{
  "hidden_size": 224,
  "vocab_size": 4096,
  "norm": "rmsnorm",
  "attn_scale": 0.177,
  "lr_mult_down": 2.0,
  "max_grad_norm": 1.0,
  "decay_shape": "linear",
  "z_loss": 1e-05,
  "train_tokens": 153700000,
  "dataset": "wikipedia_en"
}
MLP neurons of a small language model. Each row is named by its layer, matrix (down: output weights) and neuron, and shows model dimensions 16-143. Each number is 50 + 12 x the weight over its row's rms, rounded and kept within 0 to 99. A neuron's up and down rows have the sign that makes its largest values positive.
After each neuron's rows, "fires before" lists the tokens most often just after its 100 highest values on Wikipedia text that the model never trained on.

L12.down155:36 40 50 36 43 33 47 53 60 51 43 69 50 46 57 48 41 63 51 44 51 60 28 39 76 63 44 31 43 46 67 62 44 42 46 59 38 56 63 43 46 60 38 61 43 46 45 48 31 69 53 46 57 74 43 65 45 58 67 53 45 53 56 34 58 63 43 51 39 67 74 44 50 52 63 52 32 52 40 50 55 38 51 38 58 41 57 46 58 39 61 23 32 61 48 29 35 64 46 72 61 63 51 63 51 62 61 55 55 70 67 50 51 29 54 20 35 44 53 47 45 47 72 42 64 71 46 28
fires before: "24", "23", "22", "25", "21", "26"

L5.down477:43 45 44 66 41 42 56 52 63 40 52 50 51 50 66 25 40 49 63 97 58 41 57 42 50 23 35 56 71 51 41 51 46 62 62 57 44 36 48 56 66 59 19 45 47 50 50 52 37 62 56 34 54 64 59 63 42 58 47 49 32 56 54 53 56 51 51 39 41 57 46 31 57 67 72 63 45 41 54 38 47 46 32 61 43 47 42 59 60 69 68 37 35 49 80 27 57 55 44 28 53 49 65 54 36 47 59 60 52 51 64 50 41 38 29 67 37 56 67 56 51 52 52 46 55 28 54 63
fires before: "==", "===", "In", "The", "L", "S"

L10.down328:51 49 60 65 50 59 48 71 49 50 52 50 59 53 56 50 57 56 43 90 63 51 64 79 45 45 46 34 25 58 60 44 65 67 55 43 61 38 39 59 46 50 50 40 40 42 50 43 45 62 42 48 62 47 78 37 47 52 53 62 29 68 42 73 51 48 53 34 50 65 67 53 60 36 61 39 37 43 68 30 51 52 57 41 45 28 23 44 41 74 31 62 68 48 75 64 36 52 45 86 58 54 37 51 54 57 52 67 38 57 40 45 47 57 57 53 38 64 53 47 39 42 46 47 43 47 53 45
fires before: " ", " —;"

L6.down486:62 39 51 59 32 50 49 51 66 50 46 59 63 36 57 58 50 50 57 81 66 39 37 35 58 44 39 58 43 09 40 46 63 42 58 49 49 49 64 42 63 55 45 50 71 58 58 47 58 43 50 44 43 36 16 66 35 62 48 46 34 77 29 48 35 40 41 58 30 68 32 40 38 57 37 61 44 40 26 71 47 57 51 48 48 49 56 59 38 33 48 18 28 54 49 51 67 53 42 38 71 49 75 52 64 41 33 46 50 68 79 37 32 62 52 51 45 26 45 53 56 57 56 44 73 27 45 55
fires before: " ", " |", "0", "ions"

L11.down461:41 54 63 59 62 65 53 61 50 44 42 68 30 57 50 38 59 34 60 99 47 40 61 67 59 28 61 20 49 66 48 50 54 31 59 39 51 56 58 60 37 31 49 50 47 47 65 60 66 38 53 38 44 47 55 53 47 54 58 55 24 41 54 50 43 48 58 35 64 49 50 41 61 60 39 45 63 30 36 59 52 34 63 43 72 60 44 30 58 46 70 56 45 42 20 46 41 42 52 22 50 43 58 44 40 59 62 50 53 51 62 80 48 50 54 55 63 44 62 48 37 25 58 46 57 47 47 29
fires before: " |", " |\n", ":", "ion", "\n"

L11.down271:52 48 34 37 56 46 52 52 53 49 83 48 46 37 60 16 46 20 54 37 65 51 53 65 26 50 64 44 56 58 43 39 41 37 61 64 67 33 73 34 66 65 57 35 54 34 63 46 54 57 50 66 25 50 64 65 73 22 48 30 54 50 49 47 55 42 54 65 56 52 66 58 42 58 29 59 66 69 54 52 29 49 43 56 67 45 38 57 74 55 39 37 50 46 54 50 66 33 59 65 44 45 51 60 82 44 64 56 61 46 54 54 54 48 51 44 63 42 59 62 50 51 44 33 57 41 51 53
fires before: ":", "ed", " −", "ian", "ing", " +"

L4.down377:56 20 46 47 48 44 56 47 63 66 51 28 51 41 53 57 43 46 44 61 70 51 35 67 54 50 27 53 49 48 41 56 76 37 47 48 51 64 59 33 53 45 58 37 54 67 48 76 58 71 43 35 61 51 48 33 53 72 61 45 54 52 62 83 59 29 43 51 58 32 42 66 59 44 35 50 41 53 42 35 50 59 58 51 50 30 46 32 60 45 50 53 67 76 61 45 58 36 44 47 66 47 43 55 48 62 42 42 73 34 36 52 46 25 71 54 31 57 59 51 29 52 78 59 37 31 65 57
fires before: " |", ";", " (", " |\n", " ", ")"

L6.down110:61 46 38 59 57 69 47 38 63 53 48 54 56 40 53 31 47 49 66 99 51 42 38 34 44 42 52 59 51 68 45 53 40 38 46 58 52 57 50 46 67 37 39 32 54 46 45 63 43 43 38 50 64 66 40 47 44 52 46 48 44 46 39 40 59 49 48 50 43 56 44 46 39 48 57 53 33 42 48 39 50 55 50 49 55 65 54 54 50 46 55 53 39 37 72 40 48 55 45 31 47 62 45 37 52 46 38 47 49 49 45 47 40 45 61 51 29 50 69 50 32 43 49 45 65 28 45 48
fires before: "==", "===", "In", "The", "="

L6.down257:71 57 59 37 51 32 32 47 59 30 58 32 49 50 43 59 39 29 64 99 35 45 58 62 61 36 50 47 48 59 38 44 57 51 34 56 56 60 78 53 62 59 43 55 43 66 43 63 50 50 45 47 59 63 39 54 37 49 38 46 44 39 51 60 42 55 24 40 50 39 39 46 39 30 62 31 39 36 51 47 55 34 51 43 69 46 63 51 35 51 42 35 60 62 69 42 51 30 39 38 53 68 56 32 41 53 32 66 52 35 57 69 57 51 48 32 40 57 61 46 43 50 45 41 54 38 44 55
fires before: "==", "In", "===", "The", "F", "M"

L11.down48:63 55 66 43 32 46 53 47 45 33 26 50 55 73 53 40 44 14 79 72 39 62 45 56 52 49 41 72 54 55 40 62 39 38 69 57 33 45 39 61 38 33 47 36 51 54 54 51 59 43 66 44 52 66 58 58 51 22 33 65 47 47 41 57 54 58 67 55 59 52 30 51 55 57 50 64 76 55 65 40 31 46 40 59 63 51 48 61 58 68 27 34 31 39 55 46 31 56 56 44 42 41 31 53 63 50 70 54 50 59 42 70 47 46 64 50 39 62 43 48 40 50 45 31 36 43 61 30
fires before: "17", "16", "18", "9", "19", "15"

L10.down358:35 28 62 47 46 57 67 62 51 47 58 49 38 47 55 54 48 59 31 93 66 39 45 70 31 48 36 59 37 49 40 55 69 39 59 60 52 50 32 52 48 38 56 52 67 51 45 56 68 38 51 48 54 43 61 66 68 63 48 40 54 40 57 41 57 42 54 31 76 39 62 37 61 45 46 51 60 58 37 67 52 64 48 56 52 47 49 45 52 43 60 61 75 39 55 58 35 59 72 67 55 48 54 30 49 61 57 55 48 43 39 46 65 60 54 62 58 57 54 40 38 44 31 50 57 84 42 56
fires before: "|", " |"

L12.down296:60 28 46 61 40 45 35 51 51 40 22 26 48 21 49 62 74 60 39 43 49 70 52 48 44 44 72 52 45 49 57 36 47 34 32 78 45 42 54 34 61 38 48 62 73 68 45 46 45 58 23 55 28 48 30 57 54 35 33 41 48 44 46 37 34 58 31 32 53 65 64 47 49 45 40 57 51 63 56 38 49 54 20 79 44 40 53 69 55 60 61 43 36 48 35 63 48 50 58 55 31 40 54 44 50 41 48 49 55 59 65 41 44 51 32 68 50 46 36 64 56 53 50 45 61 56 65 52
fires before: "ed", "med", "ped", "od", "an", "36"

L11.down531:55 60 31 38 60 57 61 39 56 48 43 51 53 40 61 29 40 42 43 61 50 44 66 80 40 49 64 43 41 57 44 58 39 55 30 59 74 78 59 58 52 55 51 50 48 67 27 77 84 39 41 63 46 44 42 61 53 58 35 51 70 68 51 21 65 25 45 40 59 51 59 47 61 50 50 52 65 53 51 35 48 65 44 42 47 70 62 54 63 38 62 48 44 38 43 54 35 35 34 57 39 50 65 35 63 64 42 45 68 51 43 65 50 55 28 37 79 63 59 52 35 42 64 47 44 52 40 42
fires before: "ed", "s", "es", "ages", "ant"

L13.down481:45 40 57 47 55 46 59 54 52 50 50 51 47 44 60 53 56 46 50 00 37 41 65 42 30 46 50 41 51 47 59 64 65 46 62 44 49 56 62 58 53 43 51 37 73 66 57 63 40 33 56 67 58 66 44 55 49 34 44 57 55 74 44 49 68 51 44 45 42 53 64 63 43 68 67 36 68 51 44 52 24 51 49 41 50 75 42 44 37 52 41 49 56 70 41 39 67 50 68 46 31 59 46 39 43 60 51 68 48 42 50 29 41 40 39 66 20 48 35 67 70 46 45 54 45 59 58 69
fires before: "18", "19", "born", "in", "C", "15"

L13.down470:44 48 55 42 40 32 50 53 50 42 48 61 44 42 61 39 50 50 48 37 40 71 47 35 25 64 85 47 28 46 53 40 57 56 61 35 38 75 42 37 50 49 57 49 51 81 44 56 51 47 57 58 22 60 52 68 53 76 50 54 58 39 41 62 52 67 43 35 34 54 34 65 55 69 42 40 44 49 59 53 47 49 45 48 51 48 53 47 29 58 39 55 52 54 44 50 56 36 34 53 31 56 53 46 40 52 34 45 49 33 45 44 66 31 64 40 38 47 48 48 65 47 51 45 37 48 43 51
fires before: "ing", "ated", "ation", "ed", "ational"

L4.down501:57 61 50 43 64 52 57 47 55 37 55 32 60 49 46 56 45 69 42 75 56 38 39 38 40 52 28 41 56 65 55 65 39 59 55 66 58 53 41 44 45 61 59 46 41 62 67 57 51 41 72 36 57 31 59 37 48 60 48 38 59 57 29 49 64 56 40 55 53 35 49 68 56 43 67 42 44 43 35 43 33 53 50 83 44 50 27 67 72 48 49 57 59 26 63 62 37 66 66 57 65 64 52 44 50 51 30 69 55 35 49 41 58 62 36 66 36 50 32 54 43 21 54 53 67 45 45 51
fires before: " |", "%", " |\n", " ("

L5.down159:59 63 33 60 58 55 45 38 41 45 58 57 48 40 52 65 59 52 47 62 46 45 56 49 56 43 40 50 69 35 47 40 45 52 32 79 41 36 72 42 48 49 42 42 45 53 37 65 43 47 35 60 68 48 68 35 68 49 45 48 51 41 70 35 48 52 71 51 49 63 53 36 59 62 62 26 48 25 63 49 51 29 46 68 53 57 59 56 51 46 44 70 22 56 40 22 63 63 48 50 67 49 62 70 34 31 68 61 40 43 46 67 37 66 60 57 48 53 50 24 48 59 50 40 58 41 44 50
fires before: " |", ";", ":", " "

L11.down481:72 45 45 50 34 60 56 48 50 41 49 71 53 73 68 51 37 63 39 36 54 38 58 50 52 72 63 51 43 52 31 75 38 48 53 33 50 55 46 64 62 63 58 67 45 66 34 38 40 37 43 55 73 32 58 33 65 40 42 26 36 65 60 27 24 43 36 58 35 46 64 35 64 46 51 48 56 32 52 50 74 52 44 37 33 37 63 55 73 54 75 36 40 63 47 49 26 62 49 37 54 57 63 48 83 63 56 49 53 74 40 47 46 48 56 50 57 46 57 47 55 55 38 48 48 46 56 32
fires before: "20", "24", "26", "21", "97", "25"

L11.down131:47 52 52 46 59 56 46 42 39 41 62 36 29 46 71 50 55 42 43 62 65 58 53 29 30 34 43 71 75 66 34 51 59 39 46 37 51 62 29 63 59 44 45 29 59 52 54 71 54 56 42 35 53 56 50 41 48 45 39 64 51 42 67 52 45 65 54 65 61 57 26 37 47 69 48 40 35 33 60 42 41 41 55 66 32 39 53 59 74 55 34 62 32 61 59 53 47 50 75 47 71 44 55 20 24 46 70 59 38 41 47 62 45 49 50 44 51 62 51 40 65 68 26 32 51 58 52 46
fires before: "19", "20", " ", "18"

L5.down137:61 49 66 42 58 58 46 72 62 42 44 62 30 35 65 51 54 36 43 87 23 53 49 37 47 60 36 43 74 53 65 50 44 28 40 59 40 56 69 63 62 43 47 49 58 49 47 47 64 59 61 53 68 53 49 69 41 65 36 37 55 41 71 46 55 50 51 62 42 50 55 66 53 34 50 62 29 32 47 45 39 54 42 48 59 40 41 54 42 67 53 35 47 58 62 39 58 33 51 50 47 45 51 47 44 83 39 50 48 44 37 72 52 61 37 61 23 49 65 44 49 44 41 42 34 42 53 43
fires before: "==", "===", "In", "=", "F"

L4.down196:41 49 38 47 45 47 42 46 66 37 48 60 50 57 68 48 57 34 50 83 54 38 54 37 56 26 37 45 61 58 51 49 39 61 53 77 43 28 65 75 48 54 25 44 61 40 63 51 48 57 49 34 74 38 60 44 39 59 52 34 52 36 63 51 40 48 67 42 54 54 34 38 44 48 49 53 38 55 49 41 45 35 43 68 47 40 47 56 62 53 62 45 50 57 79 22 49 39 34 28 60 46 66 62 31 56 65 49 38 53 54 54 42 42 41 60 44 47 54 57 49 48 58 43 43 41 52 65
fires before: "==", "===", "In", "The", "F"

L5.down94:43 49 81 45 54 68 59 58 42 48 38 52 37 53 54 52 53 58 82 91 42 39 31 54 48 31 60 54 54 63 33 57 42 68 43 44 56 77 62 44 62 60 49 45 32 44 31 49 63 43 40 56 57 59 57 86 58 30 56 44 44 49 40 73 62 67 62 52 50 46 54 43 43 44 45 47 38 64 55 52 58 61 59 35 63 41 33 59 40 35 23 26 57 56 35 47 47 51 61 45 77 59 46 53 51 49 49 37 50 35 51 58 42 77 65 34 49 47 53 42 41 56 48 49 58 68 39 52
fires before: " ", " Sm", " —", " c", " F"

L6.down569:41 42 68 57 69 53 44 56 40 44 55 54 64 65 48 45 51 57 55 93 49 53 43 40 53 57 60 65 25 66 44 67 55 47 39 37 56 58 70 56 51 41 45 52 49 51 52 78 40 50 45 46 54 68 67 70 55 62 44 47 62 44 66 63 39 52 56 26 68 63 56 39 42 37 53 70 37 29 46 43 59 38 57 28 37 57 47 79 65 46 53 52 38 34 44 50 65 46 45 47 50 55 41 30 63 31 37 43 57 71 45 43 58 31 51 62 60 36 66 46 41 44 40 45 29 28 29 50
fires before: "==", "===", "In", "The"

L11.down218:46 60 66 61 54 47 46 73 38 42 49 55 80 46 56 43 57 58 59 72 27 39 55 62 44 18 56 51 51 29 29 46 50 38 39 64 36 49 37 37 46 59 54 68 65 54 39 70 40 56 55 30 40 27 57 47 53 56 41 66 61 56 21 47 53 33 31 43 37 55 59 53 47 44 51 38 41 48 45 71 54 55 34 60 58 61 19 44 53 59 61 45 56 62 63 51 65 62 60 27 33 61 37 32 38 43 54 43 42 33 73 26 53 52 49 57 48 36 36 58 41 27 44 42 77 37 63 45
fires before: " |"

L7.down284:32 61 42 34 28 54 53 53 35 39 64 52 46 42 68 49 75 57 61 63 36 30 47 43 33 54 46 41 25 37 34 46 54 53 50 49 60 52 55 54 50 71 65 86 47 56 51 50 53 56 66 44 59 40 48 77 55 46 41 45 51 43 60 52 57 59 51 35 42 58 73 57 58 46 77 40 65 71 44 31 47 38 47 55 24 55 36 49 30 61 37 54 52 48 41 61 55 29 59 82 51 44 75 50 53 71 53 33 59 54 34 45 48 46 47 53 59 69 47 22 65 65 48 58 61 54 39 50
fires before: "s", "it", "0", "S", "00", "its"

L12.down122:52 57 52 42 54 70 58 34 31 35 33 50 39 28 52 31 57 59 71 60 47 65 40 52 17 47 59 61 56 37 58 69 39 23 25 38 28 76 36 40 61 67 28 45 67 45 64 56 33 49 41 57 45 45 42 60 47 43 56 42 52 21 52 54 66 58 56 54 40 23 49 44 52 47 70 46 55 40 44 56 61 59 57 43 40 50 50 40 41 47 49 55 51 46 51 25 54 78 44 58 36 51 44 29 30 44 47 43 36 58 44 67 49 54 57 54 57 65 39 35 57 54 26 56 54 23 51 25
fires before: "0", "1", "2", "3", "7"

L6.down460:73 65 51 48 57 69 42 59 56 29 54 42 37 58 55 58 43 42 65 69 51 54 36 51 48 53 70 51 73 49 50 57 56 39 40 48 36 50 48 34 52 36 56 65 50 52 47 34 55 55 45 31 33 43 25 52 38 45 37 44 39 48 55 29 42 62 47 54 44 55 74 53 50 25 47 49 49 29 40 62 39 63 77 42 48 44 47 49 48 45 54 54 31 57 52 53 53 46 57 45 51 57 57 68 45 53 55 35 40 51 16 52 07 32 23 70 60 40 45 72 29 53 53 62 38 38 59 72
fires before: " |", " /", ":", " ", "."

L6.down150:40 62 36 65 52 58 69 66 77 29 55 55 66 53 53 61 79 59 57 72 43 56 49 40 33 37 52 48 64 33 57 31 37 69 51 41 27 37 57 52 56 49 33 68 41 53 66 58 50 55 47 53 59 72 24 52 55 60 33 38 66 53 57 58 47 61 65 57 37 50 59 43 47 46 43 68 64 47 50 43 51 46 47 43 56 35 34 44 61 67 68 30 32 53 56 46 59 37 54 45 39 36 66 29 26 57 56 57 30 60 47 62 45 46 54 61 56 64 52 49 69 50 47 43 32 39 72 52
fires before: "==", "===", "In", "L"

L10.down262:44 51 32 44 76 32 51 70 63 56 63 45 52 85 52 44 69 43 50 61 43 58 30 55 52 54 46 46 58 28 53 54 42 48 32 46 51 72 55 41 38 73 57 48 61 51 45 65 22 31 70 39 52 43 75 34 40 64 54 66 57 47 32 45 44 68 68 41 60 46 55 25 48 32 57 44 78 46 56 47 35 49 48 57 48 66 46 53 56 51 67 45 41 63 59 51 54 47 66 43 47 27 51 52 64 56 48 52 69 65 54 49 27 60 41 36 43 39 48 59 53 39 47 45 48 62 27 44
fires before: "al", " by", "ie", "ia", "iter", "ical"

L9.down294:82 49 61 26 54 53 70 34 63 63 36 51 43 53 50 48 53 39 34 55 48 36 47 45 65 45 62 48 61 39 46 60 45 34 48 52 43 57 40 45 48 31 40 34 46 53 49 39 75 66 51 47 58 65 38 57 72 49 53 50 27 38 60 63 46 62 43 58 12 45 42 54 60 25 53 45 48 43 51 52 62 30 45 49 65 46 43 47 36 45 49 41 54 47 51 48 34 50 41 37 48 55 28 54 47 52 59 36 38 49 59 70 36 60 65 55 62 55 36 46 69 29 42 45 51 47 63 14
fires before: " ", " on"

L10.down312:56 28 48 51 51 30 58 46 38 45 37 67 41 55 50 67 52 41 50 52 44 57 59 41 51 33 60 42 55 55 68 50 37 49 59 44 24 57 57 45 77 53 40 42 55 79 59 15 57 48 50 30 61 65 49 44 38 83 56 81 35 36 46 48 38 61 60 55 44 53 37 46 43 59 60 62 57 43 51 37 52 54 70 54 48 60 38 69 71 81 56 48 51 58 70 30 57 41 56 37 51 55 37 66 46 37 44 49 42 49 60 44 58 43 62 52 64 64 81 41 43 36 56 66 55 62 51 58
fires before: "ated", "ate", "ations", "ation", "ates", "ators"

L7.down356:60 59 36 45 36 69 43 52 55 44 42 46 45 56 43 47 57 36 55 33 60 22 63 45 47 61 58 58 63 63 44 48 68 42 44 72 50 50 58 61 57 61 60 61 64 51 60 66 51 61 75 40 44 45 72 28 49 59 56 22 51 33 55 37 56 65 45 56 52 62 67 77 44 64 37 49 55 79 52 40 56 69 43 42 47 36 67 21 32 34 57 41 42 43 47 56 47 37 49 69 54 48 38 32 43 63 63 46 44 48 28 48 31 48 47 53 40 52 44 38 44 72 41 56 49 64 38 49
fires before: "C", "S", "ian", " |", "ia"

L12.down216:51 38 41 58 49 55 45 65 72 24 37 59 53 53 34 40 42 50 69 78 40 36 40 35 49 50 45 71 59 51 44 43 64 36 38 52 27 55 43 61 63 45 47 46 54 75 52 63 51 57 58 49 56 46 61 71 51 45 49 46 58 54 46 41 44 60 51 71 56 47 45 48 38 51 53 55 71 28 62 43 59 53 50 62 51 48 50 61 43 43 82 42 65 50 57 49 46 35 73 66 57 56 39 55 54 69 44 67 49 47 50 60 36 66 37 49 47 29 69 38 56 38 57 52 38 48 34 58
fires before: "ie", ":", "ia", "y", "ies", "ian"

L10.down175:45 45 62 50 87 53 38 45 47 38 53 37 68 68 60 50 51 47 30 45 32 39 38 39 43 61 76 46 66 51 32 57 49 29 52 35 53 49 36 71 34 48 63 54 24 64 45 49 67 50 55 32 60 74 74 46 53 38 47 56 38 40 76 46 55 64 53 68 62 27 40 40 47 40 60 46 57 58 44 71 52 62 39 74 56 46 52 48 44 47 40 46 54 62 59 58 52 43 54 55 52 31 58 39 57 65 47 38 41 43 31 45 48 57 30 52 80 58 68 54 57 53 31 54 44 68 44 50
fires before: " ", ",", "."

L11.down53:25 52 43 36 59 52 52 70 41 50 69 38 41 46 32 23 60 53 58 47 52 54 48 37 30 70 45 40 59 44 25 39 44 60 61 50 59 37 57 39 49 34 57 61 50 27 45 55 40 71 32 69 59 45 55 50 58 36 24 36 58 44 23 45 43 60 27 43 56 57 39 52 67 73 55 60 41 49 58 42 32 61 60 45 46 61 62 44 52 42 57 36 51 60 58 48 56 55 58 50 45 67 64 50 48 63 49 65 56 38 52 44 40 37 40 35 43 44 40 32 79 53 35 39 48 49 30 58
fires before: "ed", "ing", "ement", "ion", "s"

L11.down395:62 28 60 40 70 35 42 59 57 54 45 62 69 55 60 38 41 53 69 52 35 47 49 52 13 58 70 33 67 67 31 39 35 58 60 67 33 41 49 57 47 24 60 51 53 37 52 43 43 47 51 41 47 50 39 39 34 52 68 58 47 45 59 32 43 34 47 42 60 44 38 50 29 39 44 67 52 61 42 73 43 49 55 46 33 50 54 53 42 59 60 44 64 63 46 58 55 54 54 37 40 52 63 42 40 47 49 36 51 57 48 32 31 58 36 57 47 54 63 45 42 37 55 35 36 53 53 31
fires before: " |", ",", "9", "8", "ron", "7"

L12.down92:35 27 50 48 83 38 50 65 58 38 39 26 54 49 47 53 49 31 54 99 34 60 59 62 00 53 59 52 45 37 43 49 29 62 39 48 54 37 50 55 68 49 35 53 46 39 46 44 55 52 50 54 81 64 41 47 57 53 43 44 51 09 48 49 42 49 37 58 69 54 54 38 51 41 43 66 46 61 52 62 46 54 44 41 55 34 59 60 49 62 52 52 51 65 50 52 50 46 46 32 43 59 46 59 53 60 70 38 39 33 37 50 48 55 44 54 48 38 64 47 48 54 54 49 47 38 50 18
fires before: "5", "8", "1", "7", "2", "4"

L12.down270:22 28 64 55 71 44 39 51 44 33 55 53 56 39 72 31 42 58 61 99 53 43 68 46 48 51 50 47 57 49 28 51 48 57 65 47 37 68 44 56 57 47 53 46 47 41 33 48 54 45 60 41 61 65 37 69 56 61 67 55 56 42 69 61 47 64 66 45 48 38 51 49 66 66 66 65 54 51 19 43 33 50 37 37 59 55 67 43 78 51 28 38 59 31 52 45 50 67 70 65 73 46 51 59 50 39 51 42 41 59 48 54 46 46 53 44 43 52 38 68 41 51 32 41 44 57 34 48
fires before: "\n", ";", " |", " and", ","

L5.down497:25 54 44 65 55 48 47 64 45 35 59 57 68 56 41 48 24 72 66 83 72 45 48 45 60 60 45 43 48 40 48 65 53 61 51 61 58 34 48 28 77 76 51 66 52 80 35 29 50 36 33 52 67 60 80 58 52 46 32 51 46 52 40 59 54 57 68 49 30 45 41 55 61 72 48 50 58 56 73 41 72 45 40 38 68 62 63 55 45 51 33 44 29 55 65 58 46 65 38 51 44 32 45 39 41 46 63 54 62 41 34 50 68 52 49 42 53 74 56 46 42 40 52 72 46 34 43 34
fires before: " |", ",", " (", " |\n", "."

L10.down159:55 40 56 43 36 62 47 55 29 70 31 49 57 69 55 54 54 50 50 35 26 33 45 36 38 61 56 28 59 41 35 52 82 53 49 34 50 46 48 47 46 51 38 47 42 61 48 37 34 50 55 55 39 78 45 41 40 52 46 47 43 44 43 50 44 49 47 38 50 48 31 51 47 41 30 50 41 45 47 61 33 47 50 59 61 62 49 46 51 41 68 43 68 36 49 33 64 52 45 49 33 48 83 59 53 64 47 52 47 48 46 47 46 31 48 28 42 34 53 50 53 57 50 52 42 51 38 57
fires before: "19", "y", "20", "ig", "ver", "18"

L9.down388:40 41 42 60 56 46 38 47 24 60 38 19 58 42 53 46 59 67 23 35 43 30 37 49 43 50 46 58 53 62 52 67 45 68 44 54 51 74 54 35 63 53 59 70 54 52 57 61 44 55 45 54 53 56 78 39 52 45 40 54 53 67 51 50 63 46 33 41 57 34 64 50 62 52 37 65 55 59 49 47 23 51 46 50 34 44 41 62 43 51 53 42 19 48 41 60 50 36 63 71 47 50 60 41 60 38 44 40 56 52 49 56 58 56 42 76 71 47 32 61 52 46 45 45 46 49 67 48
fires before: "ed", "s", "es", "ped"

L11.down167:29 47 45 53 68 59 38 50 29 60 62 38 49 52 60 63 64 40 61 93 63 36 55 39 33 39 44 47 44 54 47 43 41 43 59 44 49 45 57 51 64 42 51 63 44 26 44 45 31 37 60 59 44 46 55 48 38 43 60 63 31 62 59 56 50 44 39 55 55 62 47 57 58 50 52 40 20 52 70 47 45 56 66 33 43 51 56 46 42 72 61 36 55 55 39 53 41 50 45 21 30 66 65 53 51 54 64 54 50 47 48 51 39 39 34 48 53 57 41 49 56 51 33 59 54 73 25 42
fires before: "2", "9", "6", "4", "1"

L11.down204:38 41 66 40 41 61 40 47 47 66 61 41 62 50 56 55 38 58 43 45 58 59 54 53 25 76 59 44 27 39 69 30 36 58 70 53 43 63 56 62 56 68 52 42 41 53 51 51 57 37 41 77 45 76 53 48 41 53 61 47 45 46 25 63 49 55 39 42 57 56 58 50 52 50 47 34 57 54 73 18 68 49 57 52 54 50 73 35 41 37 51 66 53 63 50 66 49 79 41 65 37 69 34 65 56 46 48 45 40 50 48 59 52 35 47 53 37 46 53 69 52 59 39 45 62 44 52 50
fires before: "es", "er", "ing", "ed", "ers", "or"

L6.down466:36 57 68 45 69 34 47 47 47 46 48 24 47 62 42 46 80 56 39 64 42 55 33 43 55 33 48 74 40 47 51 45 67 88 53 42 45 53 60 47 60 39 56 56 36 46 44 42 62 56 52 39 44 62 65 73 42 39 55 51 52 44 46 57 46 46 62 52 48 40 52 42 58 52 56 76 68 57 38 51 61 44 20 43 48 62 57 53 57 49 41 45 09 59 48 33 33 48 49 53 47 26 65 41 26 45 60 51 54 42 62 50 34 39 38 81 57 53 43 40 38 33 20 33 42 39 52 49
fires before: "==", "===", "In", "The", "L"

L10.down94:53 56 58 51 51 70 56 57 33 39 43 64 42 45 48 73 40 54 47 32 42 42 59 38 25 85 24 63 46 50 60 61 53 48 45 55 52 37 36 40 73 70 53 53 70 54 39 52 34 40 40 63 61 57 62 39 61 61 56 60 47 39 63 56 38 51 64 52 47 59 64 48 61 45 45 44 45 47 48 49 60 50 52 42 50 38 22 76 60 35 33 50 52 51 37 42 12 51 32 65 54 49 79 42 43 42 48 57 44 38 47 51 55 72 62 61 51 68 49 61 53 63 62 36 62 23 41 45
fires before: " |", "0", ";", " |\n", "\n", "ck"

L6.down443:43 46 56 50 47 56 33 52 63 50 57 66 39 43 64 42 56 38 52 68 56 57 51 48 61 32 19 45 66 48 58 49 47 61 53 61 47 39 48 57 69 50 27 48 45 42 48 57 49 62 43 38 77 44 65 52 46 59 49 38 50 38 54 47 49 46 63 42 52 56 35 34 46 48 53 53 43 51 57 52 50 34 36 60 52 48 33 54 48 56 59 38 39 66 94 19 55 44 45 23 52 64 71 62 48 55 49 45 28 48 55 50 51 53 34 52 49 46 48 55 48 48 62 46 56 34 51 66
fires before: "==", "In", "===", "The", "F", "S"

L11.down253:37 56 54 33 76 39 52 54 40 47 32 69 34 53 65 37 52 34 61 54 58 56 43 61 26 41 53 60 34 59 64 45 49 51 35 53 43 61 50 48 39 64 37 59 61 49 41 32 38 55 66 59 52 45 59 55 56 36 81 55 41 46 49 70 53 39 64 55 70 63 50 41 48 39 83 60 49 60 69 63 48 37 56 61 30 43 56 50 48 52 48 47 54 69 27 38 62 61 68 48 29 55 66 68 47 67 47 38 53 70 43 25 72 52 67 34 35 39 63 45 31 68 49 75 54 50 67 35
fires before: "0", "1", "2"